config.toml
n_layer = 23
d_model = 160
n_head = 2
n_kv_head = 2
head_dim = 64
d_mlp = 960
vocab_size = 1542
activation = "relu"
norm = "layernorm"
norm_place = "pre"
norm_eps = 1e-05
positions = "learned"
qk_norm = false
attn_scale = 0.125
bias = "all"
tie_embeddings = true
parallel_block = false
init = "normal"
init_std_qkv = 0.0421
init_std_o = 0.00695
init_std_up = 0.0421
init_std_down = 0.00254
init_out_by_depth = true
optimizer = "muon_variant"
lr = 0.00763
lr_mult_o = 0.976
lr_mult_down = 1.5
beta1 = 0.95
lr_head = 0.00671
grad_clip = 0.5
warmup_steps = 200
schedule = "wsd"
decay_fraction = 0.918
decay_shape = "pow"
final_lr_fraction = 0.05
batch_tokens = 32768
seq_len = 512
doc_mask = false
train_tokens = 191200000
steps = 5835
dataset = "wikipedia_en"
MLP neurons of a small language model. Each row is named by its layer, matrix (up: input weights) and neuron, and shows model dimensions 16-79. Each number is 200 + 40 x the weight over its row's rms, rounded and kept within 0 to 999.
Before each neuron's rows, "fires on" lists the tokens most often at its 100 highest values on Wikipedia text that the model never trained on.

fires on: "3", "7", "0", "ens", "5", "4"
L19.up195,168,210,140,262,122,241,256,192,218,211,208,197,203,206,197,183,163,230,205,126,277,262,175,191,219,171,112,168,172,238,235,247,192,226,201,154,123,204,166,189,230,226,198,237,177,173,172,193,204,188,152,222,166,224,87,180,137,209,124,186,150,283,190,246

fires on: " ", " |", "%", "2", "\n", "4"
L12.up78,215,147,187,254,176,214,250,187,206,175,198,155,259,221,226,248,214,209,175,125,140,258,208,196,147,81,163,245,159,197,211,181,183,223,164,212,180,217,221,129,299,165,179,216,170,119,164,199,223,161,145,259,243,171,240,238,171,229,164,207,212,201,199,243

fires on: "amily", "ome", "ist", "ost", "or", "and"
L7.up914,199,198,215,197,202,166,233,181,141,173,224,179,253,175,227,185,151,179,163,217,242,259,269,169,176,184,123,169,226,197,238,111,363,188,169,194,228,224,170,233,138,211,193,166,170,161,185,249,169,209,227,208,213,197,253,187,156,253,215,194,174,265,219,205

fires on: "'", " f", " F", "F"
L12.up551,164,167,186,210,108,182,225,182,160,185,268,206,223,249,221,275,198,229,241,233,217,232,180,222,178,200,269,166,194,239,159,180,214,148,167,204,217,187,219,195,204,156,170,164,186,128,220,187,156,230,239,170,143,184,221,243,302,214,244,213,230,188,188,174

fires on: "e", "ge", "at", "ed", "in", "l"
L7.up100,197,171,201,185,150,136,204,213,291,203,189,278,232,240,208,263,213,234,256,224,198,264,186,238,189,235,188,199,174,190,194,224,164,200,220,184,174,133,183,152,172,266,150,171,198,258,195,177,171,201,185,149,223,194,277,175,189,154,209,243,170,196,168,153

fires on: " he", "it", "y", " He", " I", " de"
L19.up50,206,241,150,186,175,229,236,192,150,131,199,245,246,186,259,218,191,225,224,261,193,137,184,236,180,181,142,161,184,161,210,163,237,248,238,213,218,212,163,199,239,198,209,152,166,245,119,222,212,154,228,187,251,218,259,293,200,251,204,204,192,233,217,122

fires on: ",", "1", "2", "5"
L10.up846,236,271,210,245,192,170,188,123,190,196,197,226,196,188,186,216,201,191,168,197,121,254,189,199,184,231,231,230,125,218,180,194,257,196,304,162,201,258,180,203,220,246,180,212,160,183,193,300,190,230,174,233,196,275,175,252,186,173,269,215,217,255,228,200

fires on: " s", " S", "s", " p", "n"
L19.up485,184,149,206,269,138,192,147,207,168,145,157,191,276,212,247,218,191,199,235,177,240,204,238,196,225,156,211,136,184,181,168,236,162,160,198,67,214,175,235,261,186,218,171,247,274,319,120,191,197,140,217,205,140,175,224,248,170,241,158,178,246,193,224,185

fires on: "ig", "iv", " N", " St", "or", "om"
L13.up182,165,241,230,134,178,163,213,201,126,192,284,220,254,194,190,202,148,265,192,209,239,227,250,184,163,189,233,219,180,238,193,234,233,232,209,232,185,243,209,137,118,219,252,174,225,166,163,238,120,187,231,183,223,203,177,209,194,165,206,149,199,238,235,145

fires on: "1", "{", "inal", "2", "u"
L9.up769,260,247,196,179,181,170,159,176,159,235,184,175,198,256,217,246,169,179,197,194,106,157,192,164,149,261,190,261,146,187,193,185,174,123,217,234,269,251,143,253,200,267,215,178,211,162,231,279,199,190,194,235,217,204,169,213,185,247,224,97,227,218,171,137

fires on: "5", " dis", "9", "7", "3"
L13.up561,231,215,146,232,152,206,199,204,183,214,201,183,134,161,225,164,118,212,283,217,277,228,183,142,244,196,119,244,265,141,181,205,127,249,250,216,210,190,131,162,158,219,228,222,233,205,207,191,161,213,183,167,199,173,160,111,146,185,137,183,164,212,148,247

fires on: "e", "ag", "h", "l", "os", "ing"
L7.up226,193,233,201,204,214,142,192,233,315,190,266,266,263,216,236,199,192,185,221,161,221,204,188,183,287,242,212,159,130,148,222,146,162,204,146,180,191,231,117,140,140,248,142,224,207,210,258,216,221,198,177,181,271,270,223,199,212,186,221,193,222,192,189,224

fires on: "c", "iz", "en", "it", "oc", "uc"
L12.up654,258,200,188,162,163,184,227,164,204,214,121,211,176,223,232,147,157,205,215,225,221,272,129,173,199,188,232,250,235,178,267,252,218,254,133,148,256,168,202,177,244,200,251,126,212,261,245,205,243,198,225,180,148,217,204,208,216,218,178,149,204,195,185,170

fires on: "r", "ag", "port", "oin", "et"
L7.up742,236,240,187,247,171,171,184,204,221,216,233,183,213,253,166,227,149,251,117,177,201,212,156,263,238,140,129,180,258,196,175,195,219,171,239,243,131,171,215,149,183,189,150,169,217,220,136,254,216,237,160,279,227,209,231,276,210,236,144,99,231,211,206,259

fires on: "ic", "9", "et", "os", "8"
L13.up648,102,278,214,140,240,237,259,167,201,185,176,201,287,202,177,181,173,204,175,159,215,167,119,201,227,258,180,144,131,223,216,208,176,238,164,203,178,200,164,184,241,174,186,162,162,208,192,202,190,177,229,194,245,224,187,212,154,231,89,234,162,182,172,134

fires on: "re", " pre", "g", "se", "ver"
L12.up152,205,196,240,150,162,240,161,227,193,113,157,198,200,148,254,181,178,205,222,210,199,180,208,206,219,153,208,171,177,170,167,165,255,143,233,214,231,206,196,255,196,213,151,218,189,224,169,200,232,255,176,217,202,185,257,223,197,88,221,197,197,238,261,233

fires on: "ing", "ent", "ation", " (", " comp", " app"
L9.up958,210,272,175,143,198,183,234,225,263,95,251,219,229,214,174,207,236,232,175,200,160,258,196,194,156,215,231,175,109,158,186,169,195,154,207,169,220,189,212,177,129,239,170,291,177,297,230,250,239,282,200,242,229,204,217,187,241,245,198,212,241,231,221,182

fires on: "est", "ount", "our", "ast", "p", "air"
L9.up520,237,237,258,231,237,182,262,202,239,161,286,157,253,179,248,225,195,238,262,184,244,201,210,181,175,268,195,151,177,206,244,187,265,244,144,205,199,227,168,196,151,143,208,224,149,256,184,226,230,215,134,143,172,178,209,170,210,219,234,226,153,213,220,161

fires on: "ic", "e", "r", " r", "w"
L7.up142,110,223,254,171,135,150,229,236,149,284,248,197,262,267,207,217,236,231,217,207,187,161,147,214,205,136,242,194,222,169,165,171,176,177,212,193,216,244,183,157,254,173,205,289,200,171,185,186,200,155,205,244,215,219,258,164,183,292,189,160,230,185,226,214

fires on: "n", "id", "c", "ond", "e"
L6.up559,274,157,245,160,117,246,134,173,173,276,197,214,247,173,204,224,221,206,231,184,246,244,178,259,190,179,203,251,192,215,163,221,197,118,207,231,278,208,176,161,190,166,175,217,233,207,184,187,212,230,172,132,255,225,216,174,221,211,139,180,176,244,171,250

fires on: "ic", "et", "ust", "ec", "o"
L19.up377,235,191,233,151,126,191,257,198,201,263,178,233,234,180,170,175,253,185,196,263,232,181,90,238,218,204,212,202,220,202,263,156,190,259,223,210,173,154,181,163,295,194,177,171,239,242,201,161,228,174,261,176,193,188,152,156,227,191,140,258,134,162,161,132

fires on: "A", "'", " A", "ild", " a", " War"
L19.up314,194,161,236,194,222,182,216,185,203,246,233,156,188,257,214,288,231,136,168,215,139,200,147,98,166,211,201,250,169,204,127,195,191,188,263,239,236,257,158,151,283,180,173,224,127,178,246,281,282,275,221,149,240,208,206,166,182,237,280,205,169,216,100,199

fires on: " |", "″", "C", "′", ";", "T"
L6.up330,153,154,132,231,217,210,190,197,227,135,259,215,164,148,250,266,225,176,135,213,193,201,139,246,215,143,261,179,193,242,184,247,160,229,140,200,281,189,220,233,148,230,170,216,235,171,263,226,220,224,224,174,258,240,168,183,203,243,202,171,249,116,153,211

fires on: "9", "3", "2", "8", "4"
L9.up164,206,187,201,204,187,217,223,235,243,160,212,133,141,192,135,176,220,203,256,138,220,287,146,183,73,181,172,284,212,167,163,172,240,166,134,243,220,202,148,190,214,179,213,192,192,193,130,214,255,156,166,229,227,173,203,226,202,207,182,270,118,179,178,280

fires on: "ic", "d", "or", "iv", "ad", "u"
L13.up173,220,175,287,245,254,216,203,166,172,157,256,179,262,213,188,179,137,206,179,144,251,245,198,165,255,174,251,225,114,278,199,284,218,186,233,190,181,147,152,163,122,172,146,187,188,222,138,147,184,232,214,143,259,218,212,161,191,208,203,198,179,267,115,156

fires on: "er", "or", "ition", "ian", "ers"
L17.up349,284,246,234,109,235,161,206,204,229,174,208,183,184,224,217,230,150,210,221,267,242,237,229,163,144,149,133,163,168,205,203,197,200,169,201,204,129,217,196,184,192,226,199,250,143,223,168,197,188,184,206,192,238,223,282,197,254,169,266,203,239,222,166,230

fires on: "l", "n", "ied", "oc", "ent", "in"
L10.up350,206,262,190,238,164,197,186,255,137,240,189,196,155,238,173,138,180,188,208,182,203,204,218,264,163,266,223,247,188,153,236,155,211,185,222,226,184,249,235,281,256,201,253,177,198,207,159,169,176,194,264,270,203,193,323,137,239,214,171,167,165,233,180,193

fires on: "r", "arl", "t", "arly", "pp", "inal"
L13.up583,173,232,192,240,223,205,110,144,142,211,202,125,198,159,171,218,179,196,178,208,169,251,236,194,181,244,102,218,213,286,171,141,178,129,247,191,156,195,148,225,186,222,190,241,188,213,148,274,172,218,221,180,192,237,177,236,158,137,219,201,207,249,185,244

fires on: "0", "b", " w", "8", "n"
L19.up288,47,164,238,260,200,188,121,184,224,204,269,258,251,164,228,171,185,225,200,198,168,120,173,235,220,221,151,196,155,186,214,126,174,224,158,185,191,179,146,162,184,158,161,137,230,181,162,193,188,180,258,215,272,210,215,189,180,128,213,192,221,275,160,190

fires on: "V", "p", " the", "C", "ing"
L7.up715,205,220,173,215,173,131,192,244,172,167,177,176,231,178,135,228,264,213,136,221,224,204,151,235,218,197,207,199,205,219,179,202,284,249,176,98,194,197,221,226,225,247,197,276,270,155,127,183,270,161,184,155,192,235,234,163,206,215,169,224,236,198,190,149

fires on: "port", "ac", "et", "up", "er", "ri"
L12.up34,249,198,220,212,177,209,161,244,246,225,182,200,191,161,204,218,290,228,125,208,277,171,177,206,255,123,189,203,248,225,158,179,221,207,226,265,170,209,265,186,235,223,175,90,211,224,174,231,217,210,240,192,263,189,260,239,176,164,276,125,233,235,188,270

fires on: "um", " of", "om", "or", " num", "c"
L10.up481,208,213,262,204,189,156,195,130,231,225,261,145,242,218,155,161,179,180,184,207,274,286,231,179,139,206,205,208,171,254,176,254,184,211,238,254,161,187,243,108,137,285,226,227,218,202,205,220,182,222,253,162,201,185,124,153,214,219,218,177,216,213,176,197

fires on: "S", "P", "R", "T", "C", "."
L6.up633,116,133,92,262,208,133,245,248,180,147,208,230,149,222,246,191,158,218,148,203,181,189,158,220,203,120,248,198,223,245,213,181,208,216,140,222,147,212,212,243,157,179,202,149,150,187,233,162,229,146,188,139,329,202,156,137,223,149,206,180,177,233,161,165

fires on: "ir", "own", "w", " s", " S"
L10.up172,212,170,182,175,179,177,168,125,251,224,224,218,218,226,146,239,227,211,194,192,265,183,197,155,232,199,188,209,227,287,215,144,135,213,198,204,142,167,273,193,176,220,243,151,306,194,119,243,239,184,154,229,137,247,267,177,208,215,234,231,199,195,175,234

fires on: "it", "ron", "ol", "l", "ace"
L7.up373,236,185,179,119,255,199,186,205,205,184,140,186,192,167,250,166,146,193,241,102,140,288,161,212,196,246,266,213,207,252,205,178,207,167,174,219,134,193,239,190,206,217,178,212,218,191,219,169,207,301,207,263,208,203,257,194,194,149,213,196,196,158,212,132

fires on: "es", "ing", "id", "ed", "c", "s"
L17.up166,239,145,262,170,115,222,187,207,189,252,163,246,227,155,195,210,267,216,213,187,208,213,236,235,78,99,245,264,214,140,236,176,203,186,247,165,165,192,159,255,210,202,234,184,182,230,160,141,219,184,163,210,240,175,203,143,170,275,183,198,181,225,162,177

fires on: "ad", "in", "id", "ord", "ear"
L6.up416,190,153,210,237,218,227,205,203,178,171,180,190,233,155,241,244,212,226,210,167,154,238,165,191,250,241,241,134,206,252,204,256,170,193,146,236,257,229,167,156,184,240,215,194,226,188,222,292,168,190,199,173,228,144,208,177,177,166,243,170,288,166,225,241

fires on: " mov", " serv", " work", " not", " w"
L2.up98,123,225,220,233,172,208,201,253,262,185,243,152,241,245,248,169,147,213,189,190,174,266,308,209,218,264,194,213,232,191,152,173,123,191,167,199,235,241,242,206,253,285,230,238,190,183,268,135,203,226,219,241,245,221,191,230,196,166,163,215,183,179,177,217

fires on: " A", " E", " a", "el", " The", "A"
L17.up147,259,235,189,212,228,150,167,171,199,200,208,144,209,237,173,296,216,185,207,216,201,170,171,192,228,218,132,157,222,188,197,203,147,166,249,201,162,271,151,177,258,212,201,109,132,166,180,253,140,231,185,186,262,269,246,182,165,212,261,177,93,185,158,164

fires on: "s", "ward"
L2.up111,215,184,232,191,213,247,183,216,243,206,186,166,217,250,236,239,201,152,197,222,184,254,212,218,154,118,108,186,212,219,199,228,190,216,228,197,216,167,212,306,258,214,190,197,171,79,267,195,200,296,86,235,234,183,137,169,217,169,163,253,193,187,168,180

fires on: "y", "er", "g", "re", "s", "a"
L13.up691,193,245,222,196,215,226,200,192,211,183,196,193,199,208,196,218,202,251,180,203,154,214,252,166,222,95,190,213,205,173,187,160,223,113,222,215,212,191,226,265,241,211,160,219,245,201,180,161,202,251,124,169,280,215,188,195,172,179,218,220,247,239,191,230

fires on: "est", " The", "ar", "re", "p"
L10.up782,206,233,230,192,236,210,156,174,176,193,254,154,210,147,190,283,214,289,162,213,270,128,148,148,240,237,191,200,200,255,250,161,272,217,235,229,257,243,195,175,176,160,241,225,137,188,161,193,121,182,133,172,140,192,182,194,225,219,171,232,163,193,200,122

fires on: "o", "m", "ess", "eng", "ro"
L9.up631,173,160,179,222,166,253,135,202,165,211,208,238,207,176,218,185,169,233,190,223,164,263,177,156,142,241,201,234,128,255,207,261,231,154,240,190,224,206,179,264,213,181,230,195,223,203,159,194,242,175,165,203,170,199,161,167,285,180,154,189,195,231,210,152

fires on: " Al", " al", " l", " d", " L", "at"
L17.up879,245,180,194,165,193,143,213,215,177,179,243,212,229,182,208,165,277,189,271,237,131,260,207,193,144,218,185,267,178,208,199,172,133,218,240,225,203,100,147,213,184,197,264,221,201,121,211,224,133,167,167,123,245,304,239,249,148,113,196,206,136,137,162,212

fires on: " not", "==", "N", "==="
L2.up393,231,201,137,217,203,233,207,161,189,238,202,245,229,281,204,253,112,187,199,146,150,156,183,267,210,214,202,167,155,206,203,203,214,274,188,206,203,70,207,199,151,171,169,248,215,268,259,187,164,192,259,222,175,111,167,229,202,195,166,150,143,197,223,231

fires on: "al", "ie", "ed", "e", "ely", "ay"
L6.up219,287,204,202,146,165,258,117,188,108,193,260,204,196,196,76,187,227,239,178,169,227,170,189,188,232,216,230,195,204,200,174,149,242,196,181,140,212,185,212,143,216,206,166,199,244,207,167,205,154,174,221,197,204,182,245,141,228,220,187,132,254,212,148,204

fires on: "'", "\n", "ie"
L7.up607,183,150,161,198,188,200,166,253,94,150,266,173,201,226,179,223,218,151,180,196,218,236,210,210,221,172,183,183,210,182,204,223,225,189,170,226,197,210,260,149,182,189,208,154,269,126,239,194,155,224,253,181,127,246,327,153,257,204,205,120,213,201,184,174

fires on: " for", " in", ")", "resent", "ed"
L2.up669,213,180,175,134,201,145,196,114,148,177,230,165,174,263,179,206,110,231,126,261,228,199,175,258,153,250,191,175,190,208,130,178,255,171,233,214,226,199,206,255,185,186,202,148,240,187,244,286,159,251,212,231,184,221,285,253,202,257,287,187,227,217,186,235

fires on: " serv", " mov", "z", "ced", "en", " play"
L7.up562,218,205,234,258,291,176,169,218,259,186,170,116,173,246,211,225,59,246,176,192,152,205,216,252,263,242,197,170,264,176,154,208,191,220,176,212,253,240,291,157,248,192,219,199,259,229,277,218,201,179,151,218,208,169,128,187,204,232,241,218,168,178,199,290

fires on: "er", "el", "or", "ran", "our", "on"
L10.up119,237,188,254,163,223,185,180,240,222,201,204,230,292,230,210,212,208,191,225,251,225,195,218,207,225,137,91,247,183,177,180,151,181,149,173,193,135,244,256,239,202,151,159,219,231,173,156,218,185,216,247,207,257,274,241,190,209,170,157,182,152,243,150,232

fires on: "'", " was", "an"
L12.up833,229,123,197,198,157,273,156,183,179,249,268,195,195,224,203,243,220,264,148,130,239,202,166,165,188,211,258,155,149,128,190,184,222,121,191,192,205,221,191,153,182,148,210,115,228,168,245,212,137,276,223,206,189,143,256,217,205,169,172,129,197,217,149,188

fires on: " \"", " (", " b", "{", " B", "'"
L17.up439,183,128,148,162,161,240,176,268,143,169,313,210,239,252,212,258,220,173,210,239,225,187,183,162,205,224,173,318,141,166,187,217,156,196,247,217,97,201,167,137,224,236,248,165,223,201,245,234,200,146,295,209,154,267,192,165,256,212,160,178,239,171,219,199

fires on: " of", "0", "r", "ell", "is", "t"
L17.up647,156,213,289,242,196,221,192,196,204,263,155,184,200,106,226,165,257,189,240,206,202,209,180,82,126,217,178,235,204,223,186,137,168,241,240,231,220,184,151,255,178,143,257,252,253,170,146,242,147,231,236,200,194,254,149,186,118,122,250,139,211,195,214,195

fires on: "1", " ", " L", " S", " Con", " C"
L17.up190,180,196,198,167,245,173,186,217,250,150,145,166,203,158,229,202,102,266,245,214,201,150,214,189,172,129,180,202,214,150,191,218,204,184,220,152,199,181,247,173,189,250,240,191,222,208,108,197,269,191,200,237,173,189,198,180,230,195,215,198,225,174,288,216

fires on: "s", "t", "p", "ing", "st", "l"
L7.up568,214,237,106,159,143,209,255,320,183,183,104,188,196,213,189,219,240,198,172,177,218,174,220,214,236,161,194,188,211,129,217,214,192,199,228,150,216,252,197,131,186,216,113,210,242,163,192,169,214,150,215,224,194,240,248,197,184,212,207,259,191,199,186,188

fires on: " ", " V", "1", "5", "art"
L19.up301,200,140,218,224,249,202,190,167,230,260,129,151,253,230,226,239,195,232,273,212,203,186,190,217,155,126,178,229,119,204,212,224,208,168,216,173,164,188,281,161,159,252,192,251,200,191,152,165,245,236,150,181,208,236,178,156,181,206,242,240,223,183,226,156

fires on: " d", " D", " most", " l", " L"
L19.up867,258,239,153,113,269,205,173,178,232,160,240,211,215,214,189,209,241,183,286,223,160,236,168,132,174,202,174,251,204,189,222,169,236,159,233,215,207,216,239,195,156,268,249,275,209,204,217,140,152,205,187,139,159,280,174,216,210,156,140,261,151,249,184,167

fires on: "2", "0", "9", "8", ",", "1"
L9.up415,144,192,174,260,149,197,159,246,227,207,211,210,206,143,176,223,146,94,201,228,205,222,243,187,180,258,194,199,190,226,185,116,159,212,247,134,246,250,186,198,158,230,192,253,129,189,185,197,189,114,240,192,171,202,219,195,213,134,212,287,188,187,104,154

fires on: "ad", "is", "ac", "ear", "ank", "v"
L6.up794,224,196,186,173,233,223,294,222,189,132,214,185,213,146,241,252,205,292,201,128,161,169,203,204,212,118,127,207,201,265,201,222,139,157,209,218,189,275,220,162,207,202,183,203,190,214,79,277,173,168,184,148,179,214,131,196,144,226,222,134,295,164,184,223

fires on: "1", "6", "8", "7"
L19.up253,188,233,213,132,172,192,204,216,188,189,153,199,191,251,270,201,214,193,250,207,239,246,185,171,231,253,248,200,274,152,212,168,186,183,243,257,219,184,220,123,201,244,192,212,190,162,185,277,189,238,111,211,182,226,145,207,171,204,220,231,222,178,296,207

fires on: "2", "1", "her", "en", "ical"
L6.up792,195,231,193,185,181,205,173,213,140,229,163,234,124,222,174,226,176,160,194,174,192,124,206,172,236,214,223,231,162,223,229,202,145,151,162,152,245,219,180,182,249,209,233,207,182,145,146,233,160,185,172,194,299,228,221,178,139,214,234,235,201,215,137,143

fires on: " ", "1", ",", " first", "ast", " that"
L10.up74,192,205,152,150,140,172,168,169,223,177,154,192,195,120,144,244,235,177,200,208,200,262,276,233,191,287,179,233,242,264,243,187,142,162,139,178,165,241,207,130,169,208,229,234,133,206,168,234,219,148,233,198,139,204,252,222,223,224,218,248,209,218,159,136

fires on: "ist", "and", "od", "ot"
L7.up520,206,222,181,231,142,236,190,211,195,122,208,200,229,170,183,256,140,157,160,170,302,240,232,236,209,268,227,180,216,163,181,130,268,235,155,181,232,182,178,203,113,164,160,216,204,138,210,177,192,221,175,119,174,205,227,139,217,241,182,199,185,260,150,261

fires on: "ang", "ad", "en", "qu", "it"
L6.up240,326,265,234,163,233,171,186,179,192,182,209,175,174,188,163,175,244,228,238,198,168,214,172,169,165,246,224,186,247,220,217,211,252,282,193,180,200,160,246,141,203,152,239,138,165,261,229,180,226,172,183,206,172,194,197,222,197,217,214,259,228,206,86,186

fires on: "l", "t", "ice", "ual", "it"
L7.up419,207,207,144,198,146,185,223,255,129,134,189,203,181,207,175,157,205,277,204,181,238,166,217,169,225,182,210,238,148,173,153,217,205,209,246,192,138,253,93,177,165,156,143,157,257,235,233,172,177,141,151,195,173,252,203,230,214,154,252,185,216,213,179,127

fires on: "it", "ition", "ir", "is", "c", " ("
L17.up125,273,219,172,241,180,135,282,283,199,178,135,241,145,142,192,198,187,160,214,210,239,260,121,162,184,192,322,199,196,189,237,171,221,230,192,177,140,195,201,184,197,194,281,144,260,176,143,209,237,180,239,200,209,259,209,193,201,196,183,203,209,189,196,210

fires on: "ly", "ely", " or", "t", "ain", "erv"
L6.up153,175,182,245,289,220,209,199,240,176,166,157,231,143,212,221,214,247,233,278,208,151,201,195,243,218,257,192,264,241,175,187,122,229,221,166,210,204,237,146,200,214,264,259,254,151,206,236,202,204,140,214,198,145,145,193,254,135,183,195,153,168,100,165,174

fires on: "f", "ack", "ort", "out", "ess", "m"
L6.up653,225,190,208,192,208,228,110,210,195,203,229,181,225,182,209,183,170,241,186,119,228,268,183,214,189,219,227,186,180,223,231,189,257,96,292,256,170,178,181,212,237,185,178,198,217,162,245,168,230,184,205,204,193,198,165,154,211,219,125,177,142,246,73,201

fires on: "av", "b", "ric", " the", " their"
L9.up226,226,291,295,182,155,219,206,242,155,134,214,244,209,87,250,245,155,152,242,269,94,227,160,156,204,217,173,172,147,222,184,246,213,229,200,178,248,236,149,187,228,253,208,190,162,241,186,184,167,160,248,152,191,252,118,221,208,185,245,186,156,221,231,169

fires on: "pl", "s", "en", "er", "p", "ing"
L9.up359,217,218,144,230,248,215,80,248,221,216,203,167,159,239,220,206,200,174,215,182,171,202,287,221,261,128,125,220,149,136,236,295,186,228,279,191,224,153,207,217,202,242,192,220,184,111,158,156,186,212,174,210,263,193,178,196,195,159,194,281,147,171,199,217

fires on: "e", "ri", "av", "o", "as", "is"
L9.up438,202,224,258,271,223,207,172,231,280,188,198,154,199,194,182,183,195,222,251,137,166,225,222,182,142,200,131,190,207,194,170,250,232,227,157,171,193,242,230,215,225,201,290,178,221,173,215,150,208,194,191,220,261,241,186,248,162,182,169,226,129,212,228,197

fires on: "as", "av", "h", "ut", ",", " O"
L10.up337,168,277,292,191,163,200,140,169,268,193,164,244,184,209,178,226,170,273,278,195,194,200,242,161,227,194,187,187,165,145,261,236,165,159,189,208,162,221,270,274,185,191,272,240,253,160,164,196,205,170,182,221,121,258,185,257,188,128,206,164,120,211,166,236

fires on: "g", "ic", "av", "ar", "d", "z"
L9.up744,179,148,275,174,222,200,137,203,72,223,203,232,243,198,114,156,211,254,196,178,245,192,165,179,212,190,170,208,190,252,166,255,153,231,160,226,223,216,189,175,206,210,149,194,193,169,115,275,199,196,228,166,212,255,218,215,225,209,176,162,164,243,193,133

fires on: " m", "ile", " and", " of", " l", " e"
L9.up14,153,228,199,158,169,114,217,181,209,178,217,218,230,142,199,183,159,197,248,113,183,297,183,192,162,296,202,252,209,172,157,268,296,204,246,130,204,187,217,105,144,222,182,181,171,179,201,118,219,222,154,173,203,177,157,231,201,183,225,203,198,187,151,266

fires on: "ly", " th", "t"
L2.up39,228,125,254,247,194,221,172,178,285,242,200,199,218,237,233,194,250,215,237,208,176,234,196,204,205,195,177,161,224,170,186,182,267,239,241,178,221,208,202,212,211,232,226,292,132,250,304,172,236,185,124,183,216,139,208,117,145,146,93,138,86,120,186,166

fires on: " he", "uro", " He", "u", " le"
L19.up500,222,270,135,146,180,228,196,168,159,155,169,230,246,167,265,196,171,222,248,194,135,164,196,218,224,224,157,129,193,206,127,262,253,207,183,213,182,183,275,193,191,202,173,147,223,223,225,246,204,179,203,151,202,179,230,197,233,212,218,171,170,183,177,120

fires on: "==", " ==", "===", "m", " ===", "on"
L9.up942,108,103,176,157,198,213,137,235,165,217,283,219,218,218,203,210,170,196,222,232,218,214,199,265,235,205,140,154,111,247,217,255,246,202,166,240,178,185,233,260,186,176,215,261,206,240,245,206,156,212,208,165,199,160,189,234,175,199,210,182,149,227,177,219

fires on: "ing", "ed", "s"
L17.up156,187,241,235,168,204,172,232,301,309,205,126,151,256,208,249,246,201,150,206,270,233,222,219,159,172,131,162,228,205,166,180,181,187,211,283,112,189,202,154,187,187,178,174,146,186,219,139,188,200,139,220,246,259,217,261,227,147,147,199,186,141,187,274,172

fires on: "av", "ous", "b", "ur", "ail", "m"
L9.up291,223,259,220,233,171,199,186,204,198,182,186,225,226,150,256,228,155,213,325,197,202,209,158,148,243,169,187,186,167,268,199,233,160,194,269,222,155,176,157,213,201,243,174,292,272,229,214,131,168,160,217,192,195,234,185,180,191,208,191,240,113,122,172,204

fires on: "y", "c", "ec", "oc", "at"
L19.up179,230,236,145,207,169,144,199,108,216,154,191,180,200,216,130,121,147,231,234,197,232,259,111,328,224,148,263,258,212,170,270,198,191,229,238,207,164,150,256,236,227,181,194,204,170,246,171,222,247,194,232,215,205,232,255,207,246,258,147,194,191,153,175,213